Weights of a small transformer language model.
Architecture: RMSNorm before each block, rotary positions, tied embeddings, capped logits.
MLP neurons of a small language model. Each row is named by its layer, matrix (gate and up: input weights; down: output weights) and neuron, and shows model dimensions 288-351. Each number is 200 + 30 x the weight over its row's rms, rounded and kept within 0 to 999. A neuron's up and down rows have the sign that makes its largest values positive.
A block is one neuron, or neurons of one layer that tend to fire together. After each block is what it responds to, as a language model described it from the Wikipedia text at the highest values.

L2.gate66,187,139,206,184,185,149,226,240,187,241,172,207,206,196,196,217,248,134,212,229,234,193,203,172,170,190,218,186,206,189,229,211,250,154,220,219,211,197,167,290,204,162,233,158,236,169,203,178,191,195,208,196,248,244,210,230,198,224,185,165,248,205,191,167
L2.up66,160,128,242,176,156,207,201,240,174,194,162,204,186,137,189,222,208,171,196,281,243,228,232,195,176,156,240,201,185,176,239,149,237,204,236,218,145,214,188,274,228,155,247,190,213,189,224,204,205,155,161,231,205,246,174,210,176,226,215,163,207,204,221,175
L2.down66,168,192,180,169,236,195,208,176,214,187,220,208,162,158,210,189,188,232,187,166,184,188,200,218,188,197,211,250,166,191,189,232,207,211,184,205,175,167,214,291,204,205,215,217,152,187,208,207,188,188,169,219,199,218,134,177,156,148,177,210,158,211,187,171
Taxonomic infobox fields. Colons after infobox field labels such as Species: and Authority:, Latin genus-name endings such as -inus and -opsis, plus first names in tables.

L8.gate68,210,154,145,221,207,192,215,212,197,186,196,182,196,231,222,185,231,285,167,198,201,206,236,147,197,214,201,231,153,190,175,201,233,190,180,205,159,139,215,189,245,253,224,191,201,184,196,214,175,155,179,165,165,200,202,229,188,234,154,175,243,244,215,180
L8.up68,191,158,165,221,219,212,204,200,242,172,213,234,195,225,193,178,195,230,204,183,189,145,222,189,219,202,182,240,189,174,235,223,230,185,205,171,188,211,192,224,207,193,199,179,214,212,184,168,115,220,250,224,153,224,204,232,218,162,195,168,239,230,206,288
L8.down68,195,206,227,191,247,150,152,195,195,188,186,183,258,196,213,190,204,205,201,176,180,181,185,203,211,161,177,213,197,208,200,177,164,198,225,168,205,187,200,174,162,153,238,179,222,131,182,168,229,206,233,193,259,185,201,217,201,154,218,235,226,216,165,188
L8.gate471,218,149,237,243,168,153,194,206,225,191,222,169,175,190,212,134,189,156,246,160,200,198,191,183,205,183,196,191,169,221,268,168,234,204,156,227,201,197,211,194,190,203,222,202,207,251,236,207,196,197,207,231,194,221,160,259,235,190,230,245,144,256,217,205
L8.up471,203,139,228,215,214,129,153,132,231,245,210,143,196,229,199,188,214,175,218,209,214,202,238,198,196,207,173,176,181,215,260,182,211,176,161,160,199,197,175,156,197,201,193,177,221,234,170,192,248,158,191,212,256,235,218,235,210,177,213,251,206,228,209,236
L8.down471,239,182,214,241,202,222,185,217,213,222,202,277,205,255,210,201,167,194,160,193,212,231,216,245,186,183,217,231,198,165,168,182,198,150,175,186,212,195,203,184,205,209,211,221,175,146,212,185,262,167,220,208,132,161,205,187,216,153,137,223,220,156,216,204
L8.gate835,176,219,180,193,234,205,167,180,183,236,200,200,194,171,210,210,202,219,202,194,141,190,205,187,198,189,157,169,223,201,205,216,204,202,190,179,193,194,233,203,178,243,228,155,178,235,233,163,165,176,168,214,247,189,178,217,190,237,185,240,211,188,244,177
L8.up835,180,211,221,246,242,241,218,210,161,189,200,212,252,185,236,173,142,217,244,221,188,150,196,179,229,249,171,184,187,209,166,199,172,228,174,163,232,215,241,206,169,261,267,140,221,244,181,168,212,172,173,239,204,184,183,251,183,208,203,180,189,227,237,225
L8.down835,233,215,188,186,155,161,197,197,230,232,161,248,163,217,168,196,204,185,229,214,173,163,236,267,205,257,243,217,136,249,213,239,210,160,206,183,143,163,206,230,225,234,236,217,180,247,163,235,231,205,196,201,187,180,189,261,205,184,246,158,133,225,221,186
L8.gate907,179,230,177,187,201,176,184,177,205,209,218,226,177,216,227,229,207,165,205,242,205,178,181,239,172,230,196,250,195,231,218,156,222,246,212,199,163,175,187,158,233,223,152,198,219,251,131,159,232,197,214,246,226,208,210,262,195,189,196,190,207,162,160,186
L8.up907,218,251,203,236,198,194,222,180,216,225,202,188,204,196,230,188,279,209,253,189,201,244,204,162,200,204,253,210,208,228,255,218,152,212,194,206,201,218,253,224,210,183,221,205,183,168,230,197,203,186,229,163,168,227,163,213,220,250,208,196,159,244,265,154
L8.down907,158,174,158,232,226,232,166,192,194,183,216,227,216,227,165,203,234,205,206,222,244,217,226,168,228,209,229,238,193,236,255,200,225,129,198,184,180,178,132,183,189,203,191,172,184,191,216,162,156,173,207,244,251,235,201,220,201,191,238,204,166,218,204,185
Wiki table and section starts. Tokens in Wikipedia tables and lists, mostly first header cells or words just after a == heading == (No, Region, See also, "This list is").

L3.gate529,209,220,171,230,219,202,188,228,184,162,221,190,193,199,163,172,229,206,153,172,203,201,233,228,213,201,201,205,184,213,185,217,188,224,191,216,194,186,197,224,201,237,211,155,197,148,188,163,194,188,220,203,252,206,168,231,169,145,184,188,196,159,202,229
L3.up529,167,209,202,250,209,216,187,192,179,228,271,199,236,238,192,181,218,191,227,181,163,200,207,218,241,155,224,154,154,209,193,197,227,168,210,184,191,176,215,151,210,231,166,129,209,179,227,171,211,211,224,224,187,237,257,197,194,190,199,194,177,116,215,217
L3.down529,213,199,187,197,197,248,253,257,195,208,181,183,228,225,163,271,221,219,171,245,176,170,221,229,189,162,273,155,158,207,195,190,169,225,194,162,190,193,204,173,164,247,218,159,262,195,183,213,215,207,217,134,152,205,182,185,171,188,208,232,179,183,207,225
L3.gate575,219,174,236,204,207,155,189,160,213,178,199,217,229,181,162,189,202,196,238,226,179,193,215,197,170,168,187,190,178,216,135,168,148,187,236,209,148,147,209,245,201,184,246,165,199,210,186,198,195,223,222,244,170,221,217,182,217,187,166,178,200,244,208,237
L3.up575,225,185,246,218,238,219,160,172,245,232,194,180,139,161,214,241,194,197,240,200,199,228,188,236,189,117,195,192,197,173,178,160,195,190,200,230,217,156,203,233,193,218,254,167,236,179,218,205,179,235,229,190,146,167,207,190,178,161,188,275,260,196,184,268
L3.down575,184,222,224,234,198,173,212,212,239,171,201,114,161,195,197,239,165,190,234,182,171,231,181,251,188,131,217,229,187,185,192,216,219,193,219,193,212,203,198,197,174,200,209,213,204,186,187,218,212,178,153,186,206,187,198,172,185,172,212,235,246,195,220,219
L3.gate857,217,164,234,175,233,172,172,215,220,235,209,197,146,208,242,194,211,181,215,218,183,235,239,247,187,143,153,201,201,165,118,155,223,214,164,227,246,166,213,191,174,202,210,184,202,196,225,134,175,185,202,186,175,238,192,182,175,194,172,164,168,179,121,202
L3.up857,237,212,215,199,199,200,265,125,226,176,182,227,251,205,224,183,184,188,197,165,222,199,196,186,253,207,171,197,250,212,173,218,189,262,96,196,183,198,197,201,160,205,235,164,288,181,199,190,212,208,184,191,193,209,207,228,189,221,200,220,216,196,240,188
L3.down857,242,228,218,167,222,150,226,227,192,245,225,194,203,198,211,184,201,157,200,172,214,178,125,256,160,209,230,199,209,194,184,203,220,218,168,243,230,219,201,219,251,200,169,209,174,268,200,193,224,214,223,179,186,178,185,206,258,183,207,217,267,195,166,236
L3.gate1063,148,193,254,216,194,240,198,216,192,159,242,199,287,239,146,251,228,205,229,209,221,201,223,185,217,123,297,140,241,218,249,207,154,166,208,224,184,219,114,209,166,224,212,228,215,190,169,220,144,264,219,191,244,223,199,145,211,202,185,166,194,268,214,198
L3.up1063,201,149,178,191,206,257,233,149,191,174,225,195,264,240,205,184,171,189,235,198,173,223,242,157,288,199,169,184,210,234,200,243,190,220,208,188,160,191,151,230,185,226,233,230,241,202,197,230,210,189,181,214,205,174,160,157,224,187,193,185,172,270,154,176
L3.down1063,224,195,242,202,254,207,215,164,184,171,237,182,191,204,229,127,187,228,176,295,191,179,227,191,232,203,214,162,163,199,167,201,177,192,200,206,172,215,207,219,156,156,201,129,263,208,225,176,194,182,202,197,245,186,169,200,185,218,214,229,230,218,163,170
Table header separators. Fires mainly on Markdown table separator rows like |---|---| right after a header row, in charts, scores, cast and election tables; scattered weak prose tokens otherwise.

L3.gate317,160,208,226,214,204,178,178,193,203,188,155,189,208,176,175,199,174,163,210,156,217,255,212,170,205,193,193,214,139,211,183,190,225,182,218,190,205,164,185,227,181,181,151,205,197,193,181,189,220,136,206,278,240,159,154,232,233,188,226,182,166,183,238,180
L3.up317,166,247,147,172,233,189,268,201,247,195,175,241,189,224,212,213,194,188,192,176,161,184,198,190,199,205,254,179,233,201,201,242,237,205,193,209,171,155,179,174,233,210,153,137,174,233,180,166,240,170,232,200,197,188,218,246,210,248,165,206,201,169,133,108
L3.down317,171,206,213,190,176,167,222,254,192,187,198,214,226,203,141,199,179,158,188,210,189,219,263,198,213,193,256,249,165,213,190,214,206,160,221,207,147,223,223,179,263,155,212,190,161,234,167,224,219,205,188,275,113,242,203,203,159,185,206,197,225,200,143,171
L3.gate380,138,190,178,168,181,221,152,201,199,193,166,218,186,164,175,211,193,171,200,167,226,194,113,183,206,200,200,199,157,166,195,173,153,181,213,179,151,250,208,182,225,192,220,178,213,224,145,186,243,212,220,170,179,108,196,240,212,235,241,189,225,206,267,211
L3.up380,230,138,178,222,176,219,175,157,191,162,176,188,207,239,201,222,195,206,194,175,238,200,210,184,186,181,170,133,166,171,154,178,203,182,222,212,182,163,189,182,247,232,251,191,208,231,230,218,179,130,193,213,181,192,222,179,210,194,154,126,211,197,223,180
L3.down380,224,189,189,213,206,181,226,237,165,209,195,210,201,174,175,230,192,213,229,193,193,233,206,198,205,209,199,151,181,184,246,187,226,184,217,202,181,238,199,195,220,202,178,189,211,225,224,196,187,206,240,253,207,193,218,204,214,212,219,137,208,229,225,186
L3.gate430,164,203,216,200,192,192,236,221,186,156,219,202,241,220,213,148,196,156,192,181,274,198,170,176,215,181,231,243,236,179,236,199,229,179,210,207,168,191,176,202,221,240,210,215,195,249,182,193,243,205,177,203,192,183,170,208,215,225,191,166,177,225,214,160
L3.up430,157,217,193,227,192,188,216,225,161,192,187,176,216,176,185,194,177,170,221,179,215,264,274,168,164,166,203,231,220,212,163,216,245,169,209,179,158,163,214,197,238,239,226,129,207,234,219,229,210,146,216,172,227,216,134,246,136,210,171,220,184,142,204,148
L3.down430,166,176,159,186,215,225,220,179,171,222,249,255,151,184,159,179,212,153,172,172,190,190,231,204,175,200,199,187,192,232,244,218,203,183,189,238,267,205,200,239,225,202,156,181,212,237,135,164,143,205,167,190,168,213,164,162,120,197,176,167,202,192,234,188
L3.gate638,212,201,138,198,138,185,214,223,177,165,191,181,167,216,151,182,206,180,258,216,199,221,173,186,199,231,178,109,231,262,162,236,205,181,208,244,128,212,202,145,194,263,195,231,206,239,159,198,218,163,163,210,269,198,157,251,161,181,156,215,250,148,207,227
L3.up638,224,198,195,247,195,266,186,178,187,190,165,201,172,198,228,161,195,227,199,203,255,193,195,136,170,179,157,157,229,187,192,153,228,196,183,209,151,204,244,188,177,219,205,195,215,257,166,185,171,147,199,182,189,250,167,153,131,182,133,234,195,183,231,242
L3.down638,214,179,190,196,177,201,192,202,184,201,186,180,132,164,234,212,135,189,198,181,211,152,186,245,172,169,207,267,211,224,237,187,213,177,151,181,197,156,205,267,225,228,180,165,177,199,170,201,182,230,184,190,153,264,194,208,163,190,191,197,157,214,258,205
Taxonomic name fragments. Word pieces inside Latin genus and species names, plus the parenthesis before an author citation, as in brachys-oma and macrocar-pa; weaker on mid-word pieces in tables and lists.

L8.gate39,202,183,174,233,203,135,206,168,197,191,196,170,214,274,173,151,216,192,198,198,212,186,248,130,197,183,190,230,188,230,250,208,165,256,181,196,170,260,222,193,194,192,234,213,196,214,118,193,190,153,216,177,129,187,211,214,172,175,167,224,206,142,185,200
L8.up39,209,229,176,213,230,180,218,221,223,155,160,181,196,231,219,157,155,210,209,201,170,188,187,237,204,220,160,217,230,202,240,206,192,155,189,256,232,202,189,195,246,215,172,201,220,197,161,158,165,197,150,225,273,196,196,184,151,261,201,257,216,217,172,200
L8.down39,191,231,238,200,192,176,162,186,221,144,182,229,224,207,166,216,136,245,220,215,193,217,200,213,262,208,233,173,171,211,157,229,207,170,234,198,251,220,143,166,217,174,226,221,264,193,193,219,219,188,201,181,210,220,220,199,203,185,223,168,245,183,149,194
L8.gate49,206,202,215,150,203,208,220,146,201,161,200,218,169,212,159,192,234,172,246,205,258,243,169,163,225,141,182,215,194,173,160,140,215,226,217,173,161,194,205,160,207,183,180,223,177,191,199,198,197,145,236,227,191,179,206,187,204,225,227,228,201,156,175,156
L8.up49,148,186,271,199,208,213,215,173,214,191,184,186,241,244,210,196,177,170,198,190,236,179,224,165,165,173,222,192,252,198,240,182,236,207,226,163,196,272,240,214,224,226,219,208,233,150,199,214,231,177,196,210,187,206,133,226,158,191,184,232,168,201,187,209
L8.down49,202,137,191,147,212,187,189,196,226,168,231,227,221,215,182,192,173,216,206,183,204,208,154,172,197,210,213,194,193,220,188,202,212,162,223,181,245,185,214,260,186,164,231,214,180,208,148,169,146,158,259,203,212,281,181,202,199,201,183,227,207,225,215,250
L8.gate411,117,161,180,231,172,185,179,225,215,187,196,237,219,230,185,196,167,175,225,188,188,182,207,202,191,212,250,171,216,218,193,182,150,226,207,180,202,151,179,236,189,231,231,257,208,218,159,200,227,164,273,145,169,198,233,238,235,211,229,206,154,147,223,194
L8.up411,173,185,204,143,223,152,232,170,147,194,202,214,212,212,185,162,178,177,221,180,205,196,207,196,172,158,203,230,171,219,144,175,208,162,204,218,216,223,190,268,208,200,212,230,208,157,237,205,171,196,206,212,184,206,192,194,186,195,227,220,202,189,184,181
L8.down411,202,201,234,179,186,224,176,227,210,209,235,136,176,226,209,137,173,207,196,185,228,196,149,178,183,249,237,197,168,201,162,190,222,145,222,196,192,201,182,202,216,222,206,156,207,172,183,201,165,227,217,276,184,237,175,216,184,144,221,214,194,249,227,143
L8.gate751,201,218,195,190,188,197,188,167,181,179,181,225,245,195,187,190,175,222,252,163,160,241,194,146,211,177,232,197,214,201,198,259,195,204,196,178,162,195,204,203,230,210,241,182,198,216,223,169,203,169,186,204,206,101,175,198,133,243,207,221,215,163,173,165
L8.up751,181,228,204,186,156,176,215,138,199,189,211,176,227,153,190,153,156,193,216,162,196,214,194,190,195,148,197,165,229,256,268,208,227,235,195,199,162,212,145,178,219,155,197,195,256,212,221,192,256,202,176,204,232,211,165,217,176,213,251,202,186,202,150,163
L8.down751,190,206,205,183,212,193,194,217,153,180,196,198,204,216,202,234,204,213,231,144,220,196,245,230,191,186,181,193,165,236,211,195,187,212,183,193,159,226,243,226,146,224,232,224,213,240,182,175,185,201,234,115,183,223,205,196,181,161,241,207,243,202,200,215
Latin epithet word endings. Final word-piece closing a rare multi-token name, mostly Latin species epithets (drayton-ii, eleg-ans, african-us), also foreign surnames and places (V-ec-chi, Czechoslov-akia).

L2.gate414,207,198,273,219,210,129,162,167,211,104,173,182,222,220,185,198,204,187,201,168,161,194,204,198,261,165,182,197,183,202,201,192,207,176,191,199,207,254,167,236,202,213,192,181,199,220,202,176,230,223,191,158,247,215,226,207,191,209,195,151,165,178,192,199
L2.up414,193,187,236,190,146,178,247,195,203,135,221,162,181,203,128,211,244,205,218,162,174,160,215,184,263,150,163,236,178,242,220,211,254,190,171,171,192,264,252,225,240,174,158,246,211,154,174,183,178,152,180,162,219,193,206,173,190,238,166,196,195,193,220,161
L2.down414,161,198,235,159,213,151,200,220,204,140,219,216,147,187,179,225,273,245,162,227,218,249,197,243,251,200,204,175,199,194,186,198,246,188,206,176,206,236,174,235,216,198,223,215,213,199,142,240,183,163,247,187,230,238,198,182,186,152,142,179,188,230,221,171
Competition stage and results words. Words naming stages or results in sports and election stat pages, often headings after tables, such as play-offs, round, following, place.

L3.gate184,148,217,170,219,221,131,247,127,179,162,118,220,214,158,211,187,214,183,212,187,158,181,189,201,220,200,167,183,211,186,173,171,199,212,155,227,137,212,224,200,201,209,203,240,207,163,191,161,176,214,183,187,210,182,184,192,190,211,227,213,207,207,201,165
L3.up184,220,176,238,152,217,174,211,190,208,216,163,172,279,218,136,214,201,187,242,202,219,217,206,225,193,150,233,248,233,206,170,184,238,206,212,197,154,199,173,194,197,167,197,227,200,172,254,200,195,146,172,165,229,189,215,213,225,201,207,183,238,171,177,204
L3.down184,203,232,230,252,212,171,223,199,196,211,230,188,205,211,151,251,252,185,201,190,142,214,140,217,254,228,202,208,227,157,194,152,252,178,221,156,195,176,185,232,260,189,258,216,193,171,216,235,216,227,196,163,254,199,165,175,254,188,222,199,234,180,187,239
L3.gate395,232,186,220,198,223,186,220,184,232,172,197,203,189,211,181,202,165,252,138,258,199,271,215,227,234,143,231,139,194,153,235,253,198,162,192,213,172,179,210,188,205,169,215,249,209,170,204,273,175,137,209,225,209,175,203,205,147,187,169,217,195,183,261,195
L3.up395,134,200,205,222,198,187,209,187,287,160,180,235,172,172,240,186,185,210,185,243,177,190,232,210,210,248,143,113,256,240,177,232,182,195,185,198,185,202,186,223,202,194,185,197,208,180,218,176,218,187,160,182,282,237,284,196,186,207,214,187,212,197,163,158
L3.down395,175,235,200,202,200,175,234,163,199,242,172,257,196,182,228,175,190,192,220,249,220,200,185,230,148,196,220,161,218,229,197,182,173,290,208,212,207,202,168,169,226,168,238,202,200,232,131,198,208,199,217,250,217,225,240,191,184,222,192,170,193,228,191,183
L3.gate1005,240,198,158,197,226,187,204,175,189,206,166,227,195,269,211,205,173,219,173,120,207,251,193,188,239,180,164,193,179,179,155,184,198,232,258,217,207,193,199,168,247,219,250,219,214,203,220,235,198,205,192,197,163,217,208,164,144,206,229,145,223,240,219,234
L3.up1005,206,229,187,194,237,175,199,170,179,189,132,222,184,250,233,207,215,240,256,205,189,233,193,178,171,179,193,179,233,172,165,187,225,219,188,189,226,211,165,182,192,219,161,173,188,267,190,248,168,208,261,170,199,182,241,211,204,208,195,181,177,169,194,299
L3.down1005,174,162,244,244,181,190,229,185,141,205,220,244,179,144,164,258,187,190,201,165,143,225,189,171,219,203,176,200,250,164,202,161,202,195,172,159,223,180,201,173,249,230,185,154,208,171,195,232,252,224,222,201,204,189,264,231,226,221,218,207,189,212,180,234
L3.gate1008,213,196,230,188,263,190,210,193,175,201,159,142,218,207,158,209,174,222,187,196,230,194,178,136,205,145,143,232,218,194,181,195,229,118,173,245,272,243,162,215,246,173,220,260,183,182,193,247,166,215,183,152,187,224,203,195,230,214,171,205,224,208,238,189
L3.up1008,203,239,181,193,194,186,233,200,229,187,129,245,217,208,195,152,177,207,199,205,180,186,249,214,247,231,237,174,226,263,195,158,185,195,192,133,233,224,161,236,234,168,223,205,257,223,156,244,211,170,187,272,248,188,233,178,202,171,216,216,209,225,231,255
L3.down1008,231,163,246,229,206,205,223,227,157,179,160,179,229,200,188,219,201,167,164,236,148,221,218,210,159,203,243,220,197,239,228,207,168,166,159,206,194,215,183,204,200,133,198,192,225,223,191,179,190,203,221,245,205,176,263,213,193,165,203,198,215,231,194,129
National in proper names. The word "National" opening multi-word institution names such as National Gallery, National Register and National Bank; weaker on stray word pieces and modifiers.

L2.gate113,227,197,210,200,231,166,260,164,259,180,195,153,185,220,164,215,188,192,197,200,204,154,190,240,239,176,218,186,213,159,247,167,222,265,201,179,162,224,210,228,269,176,200,242,175,186,246,168,207,176,180,221,177,175,212,215,244,224,198,208,211,213,248,192
L2.up113,200,174,160,231,200,207,207,197,231,185,217,205,171,204,132,222,201,184,212,168,197,129,227,197,220,201,209,190,170,167,205,208,214,225,240,211,217,165,179,216,225,184,207,197,204,210,233,222,188,197,242,149,159,149,231,196,231,206,227,148,182,181,165,210
L2.down113,179,218,200,175,203,189,225,205,238,178,226,228,212,216,147,211,188,244,244,145,208,156,251,191,192,220,196,183,195,161,203,207,226,206,196,154,190,202,247,142,227,145,204,171,182,229,211,249,198,187,200,176,184,148,187,156,286,186,182,182,199,141,224,232
National in institution names. Capitalized opening words of multiword proper names for institutions, places or events, mostly National, also Grand, Red, Silver, often after the or a table pipe.

L8.gate621,211,160,247,203,198,180,219,204,118,234,167,233,184,156,122,217,156,203,184,190,201,223,195,179,240,191,255,238,160,162,218,236,183,159,235,269,160,239,228,230,229,203,208,186,200,237,217,226,210,252,130,221,187,222,201,204,156,184,225,183,218,195,178,191
L8.up621,171,186,150,201,217,254,206,140,193,175,186,285,166,202,232,224,223,244,157,205,185,262,166,168,200,184,167,255,189,222,219,273,221,191,165,250,130,211,187,256,227,179,244,190,214,246,175,242,228,198,145,211,252,196,203,208,188,210,223,237,194,252,160,180
L8.down621,207,196,177,208,183,220,194,186,238,168,211,220,202,132,225,209,279,170,190,188,194,197,198,238,233,231,210,239,205,189,237,190,185,199,192,273,174,237,183,223,243,186,243,194,282,200,233,214,192,195,202,141,223,191,220,168,229,210,129,225,178,242,184,172
L8.gate861,219,157,268,172,193,181,206,232,186,210,160,171,220,190,187,210,219,174,200,185,185,205,212,189,218,180,272,246,190,235,172,177,187,179,204,170,204,207,207,164,171,198,207,176,218,177,217,246,164,189,236,183,174,212,195,191,188,159,186,185,201,207,184,232
L8.up861,172,175,205,190,186,172,266,143,203,220,190,204,224,189,193,194,249,237,209,197,238,184,133,180,194,212,242,237,185,242,234,174,229,229,183,227,198,219,190,198,222,247,205,164,161,154,193,152,198,201,235,152,225,219,185,154,222,220,204,217,124,206,159,247
L8.down861,207,177,164,240,248,168,207,185,261,212,223,187,183,170,243,198,224,210,195,181,218,211,174,192,175,182,225,173,171,189,194,187,169,226,223,258,204,148,168,186,215,232,235,231,237,222,137,133,200,185,183,192,258,251,206,181,251,231,212,194,185,208,265,210
L8.gate955,238,197,194,211,129,167,169,187,224,218,229,213,247,165,177,166,176,241,178,242,216,194,199,183,262,226,167,209,164,158,216,202,199,201,205,182,148,226,217,217,210,160,214,261,190,196,187,216,208,187,202,177,253,194,211,198,210,172,206,165,217,167,212,236
L8.up955,199,172,187,163,221,213,234,202,174,141,208,217,209,191,216,176,179,212,130,160,204,225,250,163,213,248,198,190,226,203,220,184,188,172,209,180,201,141,176,291,219,216,193,186,252,213,219,169,188,204,207,246,199,237,246,222,192,170,252,167,183,220,183,228
L8.down955,206,192,188,192,169,206,192,220,210,204,229,221,172,208,164,207,178,203,183,232,207,204,187,244,178,176,158,193,202,238,173,209,192,191,177,260,173,207,166,152,194,173,244,233,237,201,167,201,216,192,183,196,200,153,250,236,163,181,193,169,188,187,201,171
L8.gate1125,203,122,210,228,256,202,216,170,210,226,203,157,211,225,210,179,179,267,202,168,244,227,207,203,199,232,177,206,239,225,166,242,205,249,168,240,176,194,228,197,262,190,192,168,252,169,216,183,227,216,202,225,278,214,249,272,231,225,228,202,262,218,212,185
L8.up1125,225,183,214,140,171,124,185,219,163,168,179,212,185,206,177,168,217,232,181,184,151,201,166,216,235,189,215,185,203,188,129,261,224,163,209,216,196,212,178,211,195,228,173,231,214,197,183,241,168,228,192,169,194,151,205,203,195,172,142,185,227,220,234,208
L8.down1125,171,223,196,192,209,208,201,168,200,174,204,195,172,220,184,217,248,186,227,231,213,218,202,266,202,182,202,184,185,213,174,230,213,226,202,174,198,148,227,187,166,221,253,154,192,266,214,171,205,250,212,236,189,180,178,186,182,215,173,255,182,196,177,152
Mid-name institutional descriptors. Generic descriptor words inside multi-word proper names, right after a place or person name: Da Nang Air Base, Pachaug State Forest, Beaconsfield Film Studios.